Weights of a small GPT-style language model, trained from scratch on English Wikipedia.
Training: a variant of Adam for these matrices, 3834 steps.
MLP neurons of a small language model. Each row is named by its layer, matrix (up: input weights) and neuron, and shows model dimensions 64-159. Each number is 200 + 20 x the weight over its row's rms, rounded and kept within 0 to 999.
After each neuron's rows, "fires on" lists the tokens most often at its 100 highest values on Wikipedia text that the model never trained on; "fires in" lists the words (lower case) most often at its 100 highest values on Wikipedia text that the model never trained on.

L10.up335,187,182,206,179,229,191,153,207,173,177,227,197,180,230,226,201,218,233,192,202,170,165,190,172,197,197,217,200,195,172,190,212,201,197,201,220,215,194,164,198,192,221,255,212,213,212,208,209,188,147,148,193,216,186,179,182,206,187,186,203,231,176,199,194,205,218,236,173,214,195,240,175,209,173,189,195,221,222,215,233,206,188,190,190,240,232,219,232,228,207,184,193,218,180,175,193
fires on: " his", " its", " their", " the", " her", "'s"
fires in: "his", "its", "their", "the", "her", "s"

L2.up486,204,218,211,186,176,196,164,207,200,213,200,170,210,185,186,176,254,181,180,190,202,205,215,190,202,179,196,217,211,176,190,205,229,193,188,171,184,211,212,246,187,205,174,190,171,210,175,212,171,186,197,193,229,183,217,225,232,207,156,176,191,208,197,211,176,190,192,198,228,223,201,231,162,220,228,174,195,201,192,201,196,215,212,222,181,186,221,199,184,176,217,201,197,171,164,210
fires on: " to", " would", " could", "ed", "ided", "ay"
fires in: "to", "would", "could", "decided"

L4.up873,174,206,197,212,193,178,198,203,205,210,214,212,199,182,201,188,219,223,186,180,198,194,226,200,204,172,201,197,221,240,206,201,197,200,176,205,187,202,192,191,189,219,226,194,201,211,200,224,172,166,182,250,223,197,196,187,202,143,202,200,208,207,163,219,208,199,183,195,248,215,217,227,221,196,213,188,173,185,210,212,177,249,220,190,212,151,181,195,189,186,196,242,233,213,150,216
fires on: " from", " on", "ent"
fires in: "from", "on", "went"

L2.up348,199,218,221,161,231,199,220,169,206,182,195,220,202,163,174,167,212,209,200,197,193,185,204,164,217,200,167,216,202,235,219,220,184,209,196,178,213,203,184,205,221,204,177,195,201,201,206,222,185,166,204,185,214,196,200,185,211,204,229,213,196,184,228,174,246,217,206,173,205,200,218,236,193,200,185,197,169,193,185,210,210,217,193,138,182,177,198,211,221,193,191,229,235,229,175,185
fires on: " in", " on", " from", " before", " off", "ing"
fires in: "in", "on", "from", "before", "off"

L9.up886,235,200,246,192,231,191,204,197,179,208,178,197,215,205,184,208,217,168,229,207,192,192,185,202,221,169,212,179,213,202,190,142,213,221,197,212,238,233,201,223,177,205,184,188,200,228,201,177,207,206,222,203,168,208,197,198,182,204,177,179,150,200,228,231,198,194,182,200,201,170,200,171,218,208,198,180,200,202,166,193,182,209,201,181,175,195,170,161,216,190,230,212,193,184,220,206
fires on: " as", " serv"
fires in: "as"

L6.up683,233,192,190,206,187,187,196,178,200,194,218,203,193,183,169,212,206,188,202,196,187,253,236,184,203,187,193,248,194,209,211,223,214,236,176,226,206,205,189,241,170,187,159,195,173,202,176,210,205,154,178,172,237,180,220,192,232,216,200,209,190,163,219,182,193,190,216,229,238,220,182,211,180,174,190,204,203,189,193,136,228,207,211,176,217,183,198,211,216,194,172,186,238,190,182,192
fires on: " to", " will"
fires in: "to", "will"

L2.up868,226,223,174,195,196,184,185,207,201,193,212,158,204,163,200,196,218,212,180,197,166,217,227,182,227,182,229,194,175,196,216,183,197,229,212,221,216,236,236,205,212,160,230,174,205,215,214,212,189,208,195,194,173,190,191,193,209,208,202,221,179,212,235,187,155,183,223,208,213,189,195,211,245,176,170,205,186,192,172,195,210,198,225,200,211,169,183,202,207,214,214,186,210,203,180,169
fires on: " and", " through"
fires in: "and"

L9.up351,239,205,172,180,204,198,215,199,204,230,220,196,175,217,208,220,220,209,221,167,199,218,197,228,239,219,173,205,202,224,219,204,212,196,196,183,193,179,220,172,178,199,178,122,200,165,172,218,202,193,201,186,201,237,168,206,198,212,208,158,193,207,189,202,231,192,198,192,226,185,220,226,191,189,225,203,201,201,192,198,198,178,203,204,212,192,203,219,213,160,200,173,222,206,163,186
fires on: " was", " been", "ly", "ially", "ently"
fires in: "was", "been", "later", "remained"

L4.up564,201,242,193,189,190,201,176,186,223,217,235,201,190,190,199,191,231,214,192,194,217,204,210,213,196,182,173,190,199,204,210,201,198,192,209,212,206,211,180,249,178,217,210,161,201,191,168,231,175,142,185,202,247,193,175,201,206,230,202,192,209,212,198,206,202,202,219,191,202,208,194,192,194,189,162,185,237,190,194,215,211,247,208,213,205,170,232,180,207,167,226,181,199,209,174,159
fires on: " would", " could", " to", "es", " can", " in"
fires in: "would", "could", "to", "can", "in", "is"

L11.up684,219,234,201,184,197,198,176,206,202,185,168,178,184,185,205,167,228,190,192,178,186,210,166,212,185,163,184,210,237,216,173,187,183,225,228,191,197,202,204,220,199,204,225,181,209,216,201,221,202,141,190,178,221,203,179,184,220,210,188,215,200,224,176,206,209,195,204,181,211,192,192,180,200,213,175,185,234,204,182,157,215,214,225,181,203,150,189,207,224,176,180,200,198,220,162,214
fires on: " his", "ing", " His", "g", " her"
fires in: "his", "her"

L3.up46,199,211,233,203,208,196,208,220,181,207,222,219,213,186,176,191,248,216,211,170,190,245,190,209,192,181,214,194,206,219,192,188,202,182,205,169,188,191,243,181,185,223,196,170,167,212,175,207,207,207,192,209,197,186,169,191,185,207,191,211,182,194,182,157,171,231,185,207,215,224,188,203,210,166,183,155,174,227,215,210,237,210,209,179,214,193,197,210,219,206,184,158,200,191,181,209
fires on: " a", "s", "ed"
fires in: "a", "interested", "films"

L4.up593,182,196,208,188,233,190,210,199,195,191,200,190,202,193,182,206,217,185,190,179,191,186,191,183,166,178,192,221,210,190,195,209,153,173,180,228,228,230,218,198,168,176,232,161,195,174,203,208,199,199,235,197,199,200,225,202,175,198,198,202,192,200,220,177,180,208,196,196,233,193,162,204,208,173,208,198,214,184,192,234,207,212,179,208,177,208,212,162,226,167,197,226,219,211,177,206
fires on: " of", " for", " through", " hold", " t", " f"
fires in: "of", "for", "through", "hold", "throughout"

L2.up244,212,217,201,225,249,179,209,186,203,232,188,193,241,194,205,182,210,174,189,190,197,178,192,192,191,201,198,196,189,226,194,218,209,194,165,198,223,176,215,225,188,228,194,182,215,201,202,230,211,179,206,179,201,181,173,230,210,202,201,197,203,167,204,215,196,248,196,194,215,173,216,203,187,191,240,193,182,181,192,207,189,228,215,199,211,177,219,204,174,213,213,216,208,140,210,196
fires on: " that", " which", "gin", " show", "ows", " though"
fires in: "that", "which", "begin"

L3.up554,170,270,186,204,229,215,192,190,189,201,225,177,196,196,192,216,223,156,196,182,193,214,163,217,185,176,192,223,187,176,237,203,182,167,172,167,207,199,231,199,207,191,231,193,191,220,198,207,204,173,186,202,227,193,231,176,189,181,178,203,203,179,209,178,188,196,157,193,207,212,176,213,190,210,231,192,152,190,231,197,213,204,203,198,207,181,223,184,231,205,212,230,209,214,193,175
fires on: " for", " to", "age"
fires in: "for", "to", "image"

L9.up783,229,186,206,176,213,191,205,216,183,164,252,200,202,192,216,223,182,199,219,214,165,244,203,169,201,207,178,184,173,220,193,202,186,200,181,184,228,199,236,173,208,197,214,177,237,224,200,214,226,191,182,211,207,146,202,186,189,207,171,207,178,211,224,202,198,194,207,196,229,187,202,166,231,165,189,195,191,190,187,203,201,187,200,170,219,192,205,187,233,218,232,221,212,183,189,209
fires on: " the", " two", " his", "ome"
fires in: "the", "two", "some", "his"

L2.up534,230,188,177,206,170,176,219,172,179,207,214,191,189,175,192,222,201,197,229,215,182,214,205,150,221,206,171,233,211,203,192,174,197,206,196,228,174,209,221,178,178,205,217,193,202,200,191,202,192,204,219,201,238,224,191,202,212,205,215,205,156,206,206,204,176,167,211,193,210,197,209,222,161,211,200,177,210,161,200,194,205,225,221,202,200,182,220,165,208,228,166,187,224,224,187,196
fires on: " to", "at", "em", "ob"
fires in: "to"

L9.up828,210,199,187,171,190,192,184,193,197,189,211,215,199,181,180,185,212,225,192,177,179,194,207,199,223,177,168,212,200,210,212,181,209,168,198,162,213,218,199,218,206,214,179,183,231,211,191,169,206,212,190,195,209,175,200,170,216,204,216,199,206,206,166,200,230,184,246,179,240,224,200,172,202,208,200,161,223,196,203,203,181,245,231,221,217,166,174,212,212,238,204,177,233,173,186,178
fires on: " was", " is", " been", " be", " g"
fires in: "was", "is", "been"

L2.up445,194,191,184,161,228,189,185,236,216,224,242,199,201,180,198,222,224,212,194,189,201,241,235,228,206,208,198,214,194,214,171,216,209,173,209,191,219,235,165,213,164,211,214,201,192,178,206,179,219,174,181,205,190,222,154,187,188,192,204,222,203,202,176,209,196,207,213,206,223,174,183,216,233,214,191,200,236,190,203,173,183,229,183,218,167,213,174,220,193,202,187,220,207,208,174,158
fires on: " had", " first", " took", " did", " event", " public"
fires in: "had", "first", "took", "did", "eventually", "public"

L3.up749,189,232,174,221,218,176,152,183,176,200,230,160,191,181,185,198,192,190,204,194,198,171,201,200,165,210,190,203,197,241,208,192,202,175,183,178,197,222,198,193,189,227,167,191,211,182,236,212,181,211,230,197,189,207,215,203,255,182,196,178,173,185,222,198,215,211,218,182,197,190,227,247,207,171,212,197,185,189,194,211,198,203,230,195,194,201,202,184,214,208,203,195,193,230,215,192
fires on: " this", " that", " This", " which"
fires in: "this", "that", "which"

L2.up498,199,217,219,214,185,197,204,203,224,160,203,180,219,175,200,175,220,208,188,205,176,190,183,196,203,200,171,198,171,195,192,175,177,230,199,180,191,209,183,214,171,195,229,232,157,196,185,211,215,180,215,185,199,162,203,194,231,193,196,153,155,188,190,183,190,182,207,222,178,213,204,198,218,217,195,189,227,224,212,217,199,212,208,186,200,186,204,206,171,163,206,203,223,195,180,210
fires on: " with", " of", " on"
fires in: "of", "with", "on"

L9.up142,209,203,167,177,210,175,175,177,200,204,198,227,211,210,178,171,221,207,192,204,195,175,178,161,221,226,189,185,246,223,176,211,155,182,218,185,175,199,174,199,149,223,178,209,230,197,210,188,213,175,156,203,199,176,196,219,193,205,190,192,183,214,213,182,198,194,191,180,219,219,236,204,209,192,197,167,183,202,206,165,201,175,193,195,208,191,189,174,219,180,246,171,180,213,167,170
fires on: " and", " a", " in", "ri", "um"
fires in: "and", "a", "in"

L6.up956,217,211,191,193,211,219,171,190,199,226,215,171,206,220,182,206,211,236,192,174,185,194,243,214,204,171,182,232,234,194,229,227,202,222,167,194,174,195,200,234,197,220,230,202,200,200,188,218,200,240,215,204,188,168,195,229,231,230,175,192,197,214,232,204,208,221,214,193,230,196,205,203,201,186,196,166,233,186,183,203,192,186,183,170,204,196,190,217,194,181,196,190,208,175,190,174
fires on: " as", " out", " is", " at", " in", " pe"
fires in: "as", "out", "at", "is", "in"

L9.up637,215,199,191,213,214,175,172,202,187,203,213,180,220,208,183,194,204,189,195,173,165,181,222,196,200,199,180,247,210,197,207,185,212,180,194,212,204,193,209,244,204,201,153,195,228,219,173,236,207,177,216,191,230,222,210,191,157,211,217,196,188,175,192,180,215,227,166,177,258,202,225,229,177,180,214,210,211,203,193,163,193,220,201,176,195,194,220,193,207,217,163,186,202,181,165,223
fires on: " to", "er", " under"
fires in: "to", "under"

L9.up747,247,210,227,238,199,199,191,193,212,164,189,216,238,194,188,225,227,166,202,189,169,192,194,183,211,190,208,205,210,221,225,186,157,180,182,202,200,204,211,213,215,229,211,209,213,214,194,202,169,179,197,214,231,210,157,204,236,187,195,216,172,195,172,178,207,217,204,198,177,196,215,180,189,195,213,171,204,168,191,207,211,198,214,213,195,189,209,200,224,216,172,182,183,179,160,197
fires on: " a", " A", "A"
fires in: "a", "according"

L2.up634,164,215,228,210,186,230,238,204,190,213,200,188,215,206,207,163,197,198,234,202,204,195,196,191,197,172,212,202,242,199,201,215,195,203,216,192,200,203,192,234,205,200,192,151,193,190,171,213,192,169,191,213,221,202,224,193,185,204,206,203,180,197,186,199,242,211,226,209,220,168,227,226,173,199,190,154,159,188,175,231,216,225,247,192,204,144,204,175,195,193,214,238,251,217,202,189
fires on: " from"
fires in: "from"

L3.up121,144,200,210,186,222,205,216,203,199,160,237,191,219,183,172,202,213,231,184,215,202,173,237,222,149,167,216,248,180,194,182,218,181,173,197,163,226,186,213,215,201,182,216,192,218,224,201,184,203,198,209,199,213,190,211,197,207,189,174,198,229,198,214,213,177,218,206,203,221,224,201,233,197,174,238,143,196,201,201,214,185,217,168,190,197,182,222,195,206,209,203,219,178,171,212,204
fires on: " for", "ave", " with"
fires in: "for", "gave", "with"

L11.up547,210,226,197,225,197,204,212,213,192,193,213,203,237,197,160,166,221,197,213,202,177,229,195,185,194,184,236,209,175,198,224,210,174,213,161,202,206,189,240,221,222,203,184,175,202,225,187,224,177,160,194,180,205,249,209,194,210,186,169,158,186,191,181,233,198,216,208,183,205,228,190,205,192,178,228,234,209,181,210,154,202,229,203,197,228,220,231,184,204,170,174,207,182,199,184,190
fires on: " to", "h", "v", " After", "fter", " after"
fires in: "to", "after"

L4.up892,205,232,220,188,183,212,188,184,232,178,197,190,186,199,212,164,182,186,207,178,172,195,203,196,189,182,171,179,217,200,215,196,206,235,198,170,217,216,218,210,212,186,211,211,185,234,169,245,215,190,197,241,214,206,178,221,189,216,205,210,178,200,224,162,201,189,198,182,218,213,161,205,199,198,223,167,202,227,177,191,225,236,230,191,205,195,233,166,187,180,165,219,216,223,182,178
fires on: " from", " with", "ing", " through", " However", " of"
fires in: "from", "with", "however", "of", "through", "on"

L3.up263,185,210,196,202,222,214,200,209,171,183,202,224,164,189,214,215,177,210,198,184,210,178,206,220,254,208,212,203,164,214,197,212,178,174,160,188,180,201,218,217,214,180,169,189,164,195,175,216,195,181,217,224,223,242,179,197,177,191,162,206,162,218,187,173,194,204,206,219,200,203,159,210,234,207,162,185,225,233,195,188,213,224,178,195,225,214,198,168,224,179,212,180,211,179,166,241
fires on: " a", " in", " at", " won", " the"
fires in: "a", "in", "at", "won", "the"

L3.up305,172,226,179,242,200,184,206,207,215,177,207,213,214,192,169,151,198,173,204,182,180,219,205,176,201,188,203,200,164,180,225,156,190,210,216,239,186,228,205,199,213,220,188,191,240,221,176,196,216,194,206,198,170,196,180,215,164,216,197,217,169,187,201,221,210,192,215,190,217,176,172,202,198,184,214,185,175,197,209,198,203,211,212,217,217,179,193,169,177,204,216,217,215,187,191,183
fires on: " and", "ic", " of", "ical"
fires in: "and", "of"

L2.up15,195,176,206,200,203,175,211,153,208,196,225,212,194,209,174,211,207,207,150,195,218,198,197,203,192,169,183,176,192,241,176,213,232,187,157,198,196,220,198,177,198,183,217,227,205,204,166,162,184,208,172,199,177,162,192,156,177,227,186,221,183,209,203,202,193,208,190,216,235,236,221,210,207,163,178,215,204,173,177,225,243,220,179,185,183,216,173,202,201,206,193,210,252,209,201,225
fires on: " his", " the", " of", "iven", "2"
fires in: "his", "the", "given", "of"

L11.up919,203,190,175,214,204,205,182,251,235,180,188,213,198,222,167,174,197,222,182,187,170,218,217,210,190,187,155,195,204,193,180,189,185,192,188,182,186,227,185,208,199,201,220,200,199,173,199,199,223,164,221,203,161,187,200,184,189,217,227,196,179,212,196,188,177,211,198,222,209,219,198,191,194,195,208,203,169,162,194,165,213,181,223,189,268,153,213,196,209,166,231,174,206,193,206,183
fires on: " and", " its", "'s", " are", " or", " in"
fires in: "and", "its", "s", "are", "or", "in"

L11.up831,177,243,165,188,184,219,166,220,194,190,206,175,221,187,217,199,203,202,172,190,207,205,170,226,182,187,175,212,201,211,192,203,191,155,199,193,191,210,194,223,188,237,190,203,201,169,226,166,213,190,181,162,191,196,187,239,212,208,225,186,213,174,182,213,201,211,207,220,183,203,209,217,203,170,181,222,262,197,159,191,184,235,199,213,211,205,201,226,223,194,214,196,221,219,216,223
fires on: " an", " An"
fires in: "an", "ann"

L2.up54,228,238,188,182,182,205,166,191,170,192,208,166,191,199,187,215,202,201,197,191,197,178,201,177,190,165,214,201,221,229,153,217,216,213,177,169,193,171,211,222,210,193,202,212,184,203,205,203,211,216,162,212,200,179,213,212,174,204,201,202,201,205,191,179,194,174,172,221,196,210,199,198,211,210,217,220,177,193,201,253,220,201,179,219,212,181,174,194,221,177,201,208,183,203,177,207
fires on: " his", "ost", "ant", "ut"
fires in: "his", "atlantic"

L11.up436,221,225,176,199,178,191,214,222,187,156,213,209,209,184,184,189,190,215,200,195,171,203,197,218,196,194,192,202,216,174,208,228,198,206,202,184,198,249,171,191,183,221,227,191,236,205,199,226,192,188,221,155,195,198,203,205,188,190,173,167,204,221,210,212,194,235,225,234,222,211,219,165,227,192,162,198,242,191,209,223,189,201,183,194,194,187,232,221,229,195,225,193,202,183,199,182
fires on: " a", " the", " as", " his", " its"
fires in: "a", "the", "as", "his", "its"

L3.up386,182,217,220,189,187,205,151,152,192,190,233,186,210,179,178,223,213,207,220,235,173,203,216,193,216,194,197,212,174,187,244,177,172,189,205,206,201,172,199,213,165,200,220,187,179,206,182,197,212,169,206,169,222,220,173,201,250,209,215,200,175,225,240,206,182,168,206,177,228,179,191,181,186,199,221,204,217,200,231,199,215,216,200,196,223,224,177,176,192,186,230,155,232,174,207,186
fires on: " to", " may", " would", " can"
fires in: "to", "may", "would", "can"

L11.up493,229,209,181,207,198,200,181,215,224,217,188,242,202,178,181,189,210,193,205,183,173,232,219,219,207,235,148,199,198,208,201,200,147,186,172,189,220,226,206,198,221,206,162,194,185,213,216,191,204,186,207,209,145,223,179,220,197,187,202,197,203,213,216,166,180,208,216,162,205,207,192,191,227,219,215,179,184,186,219,183,220,177,201,217,226,184,230,228,219,185,191,175,249,171,215,183
fires on: " was", "ight", " won", "3", " were", "'s"
fires in: "was", "won", "featherweight", "were", "s", "they"

L3.up813,216,244,200,178,212,199,166,184,206,213,239,211,167,205,208,179,206,228,223,210,178,223,223,211,214,159,180,238,233,213,220,205,218,221,162,192,174,188,202,213,207,202,201,227,178,162,199,195,219,150,190,167,213,203,197,201,207,182,212,189,204,185,224,170,175,200,214,186,210,199,199,190,220,184,205,186,167,181,181,210,185,224,212,196,209,202,199,191,236,217,203,191,215,185,205,177
fires on: " to", " str", "r", "re", " after", " was"
fires in: "to", "strong", "after", "was", "is"

L3.up595,167,230,191,231,195,208,234,157,171,191,214,201,200,207,210,200,194,220,202,228,183,175,214,203,198,158,181,188,166,212,196,206,192,216,197,212,164,174,226,203,200,223,186,183,218,223,188,210,164,208,206,208,193,206,187,203,164,201,236,209,182,211,223,234,224,195,205,142,187,213,177,204,196,161,198,178,202,224,227,228,202,218,206,196,171,204,193,192,209,228,178,196,182,179,211,199
fires on: " of", " on", "ro", "ign"
fires in: "of", "on", "foreign"

L6.up382,216,215,206,205,189,172,195,179,191,185,220,196,193,183,166,174,191,206,185,221,181,193,205,188,215,167,154,208,205,234,201,215,155,212,193,188,185,236,203,203,196,227,199,176,187,212,168,214,205,223,208,235,213,215,199,254,207,240,174,181,203,227,193,217,192,178,197,171,209,173,196,216,228,162,210,219,201,210,183,214,210,193,226,200,186,209,205,145,201,222,212,181,215,210,146,218
fires on: " of", " on", "hen", "ow", " where"
fires in: "of", "on", "when", "how", "where"

L2.up85,196,196,204,184,197,230,205,212,179,207,228,168,188,205,196,218,193,194,196,188,198,206,203,216,228,126,198,202,202,177,178,199,225,216,187,212,185,198,207,221,190,194,192,219,223,204,232,207,180,169,170,226,172,196,176,174,220,211,185,204,179,224,204,190,176,208,190,230,212,209,239,184,221,212,213,201,202,197,181,195,183,184,200,210,183,203,182,231,231,163,207,238,196,166,205,223
fires on: " his", " comm", "t", " direct"
fires in: "his", "s", "at", "amtrak"

L11.up568,204,234,144,214,222,206,203,169,186,199,227,243,201,179,215,166,180,199,210,204,215,221,177,197,191,192,183,174,207,194,174,194,179,187,159,196,190,170,209,212,197,197,184,211,207,196,217,188,190,210,200,188,193,208,207,178,204,232,200,209,188,190,187,199,186,211,186,193,225,188,213,212,191,173,182,199,231,188,177,211,174,184,156,212,204,196,196,219,204,204,209,198,199,184,184,192
fires on: " an", " be"
fires in: "an", "be"

L4.up408,191,186,234,198,210,181,211,225,175,191,207,185,194,204,192,172,235,173,190,199,187,193,248,188,184,192,207,178,177,223,206,174,179,176,211,194,213,194,189,210,207,232,220,182,187,183,198,227,190,203,245,193,216,201,149,214,183,232,215,194,222,214,224,239,182,193,204,186,193,212,199,186,206,144,191,183,214,208,218,198,186,208,183,199,229,202,195,185,185,194,210,202,182,212,201,203
fires on: " to", " s", "r", " of", "ro", "us"
fires in: "to", "of", "squadrons"

L4.up678,165,221,199,161,199,197,222,204,230,210,218,211,214,175,168,203,194,180,190,215,190,188,227,198,175,172,219,205,212,207,221,215,189,237,186,196,218,187,238,194,153,205,182,186,197,179,206,178,183,143,179,212,231,225,167,184,236,187,195,221,194,182,198,213,217,210,188,232,200,192,210,205,229,175,197,200,196,176,214,217,200,224,205,194,220,184,186,226,184,148,198,226,203,181,167,213
fires on: " had", " took", " began", " exp", "ed"
fires in: "had", "took", "began", "provided", "received", "started"

L11.up622,222,198,186,210,222,217,205,214,188,216,204,201,176,219,182,217,223,166,211,201,185,191,206,219,187,203,172,185,221,209,249,219,200,202,170,172,217,198,224,252,190,189,172,208,182,191,197,198,191,183,167,181,189,171,207,216,193,207,200,171,212,234,233,218,197,212,200,188,184,189,214,217,217,194,216,171,188,173,219,207,206,175,199,231,218,169,246,211,238,189,211,198,226,172,202,142
fires on: " was", " were", " is", " been", " being"
fires in: "was", "were", "is", "been", "being"

L2.up11,198,202,236,206,195,203,216,222,211,176,241,191,189,153,248,175,213,240,199,202,156,204,193,195,242,156,201,210,187,179,234,216,219,195,195,203,213,190,206,233,194,202,219,204,257,220,212,179,202,205,200,217,197,202,225,190,195,202,202,229,206,197,180,170,223,213,205,210,226,173,202,212,206,176,219,197,166,148,171,239,219,219,173,166,182,188,209,235,238,204,198,213,212,190,194,187
fires on: "qu", " the", " two", " other", " following"
fires in: "the", "two", "acquired", "subsequently", "other", "following"

L11.up109,202,196,169,195,204,232,178,218,211,212,238,183,229,179,224,207,199,212,202,191,209,208,210,217,217,207,186,226,211,185,204,204,194,191,182,199,190,240,219,185,225,250,192,200,207,199,204,230,192,180,176,194,228,202,212,201,186,204,180,195,242,205,174,202,198,208,233,178,208,220,220,213,210,191,224,189,183,175,169,223,207,201,207,220,208,175,222,217,225,215,221,188,187,187,215,222
fires on: " was", " him", " is", "ed", " her"
fires in: "was", "is", "him", "returned", "signed", "her"

L2.up641,221,198,202,224,185,201,190,204,223,198,201,204,215,220,194,175,187,221,199,213,171,225,198,178,202,169,209,193,233,215,235,199,177,229,192,212,169,184,187,159,149,211,194,221,198,184,234,192,197,190,215,221,176,186,162,174,199,156,172,223,198,163,213,213,209,199,195,181,199,187,227,206,221,196,187,194,208,194,239,189,241,179,214,206,208,198,166,191,220,208,208,232,172,187,171,222
fires on: "ican", "l", "m", " National", "c", "ur"
fires in: "republican", "national", "bowl", "aircraft", "pittsburgh"

L2.up629,196,189,193,215,258,202,191,202,213,195,234,184,212,187,201,179,192,221,172,198,195,179,194,184,187,163,213,199,251,205,169,225,170,232,208,187,196,180,200,219,161,204,205,186,225,228,224,227,191,172,197,202,171,190,234,171,196,233,212,154,173,209,198,237,187,175,211,222,205,218,242,217,232,154,188,161,200,198,177,220,220,217,184,184,186,204,185,202,206,178,202,210,200,177,184,197
fires on: " his", "ican", "ate", " for", "ublic", " public"
fires in: "his", "republican", "public", "for", "private"

L6.up257,224,207,194,171,232,204,182,190,192,167,183,196,181,176,188,165,227,218,162,187,170,218,246,170,217,172,193,209,195,188,191,225,182,214,215,232,180,168,198,193,213,218,186,223,210,212,193,238,197,219,202,205,189,209,230,221,196,197,192,213,159,201,214,174,173,188,188,192,213,210,226,191,216,169,209,186,183,188,197,168,193,183,208,167,178,203,189,190,214,189,215,188,217,208,176,217
fires on: " on", " in", " at"
fires in: "on", "at", "in"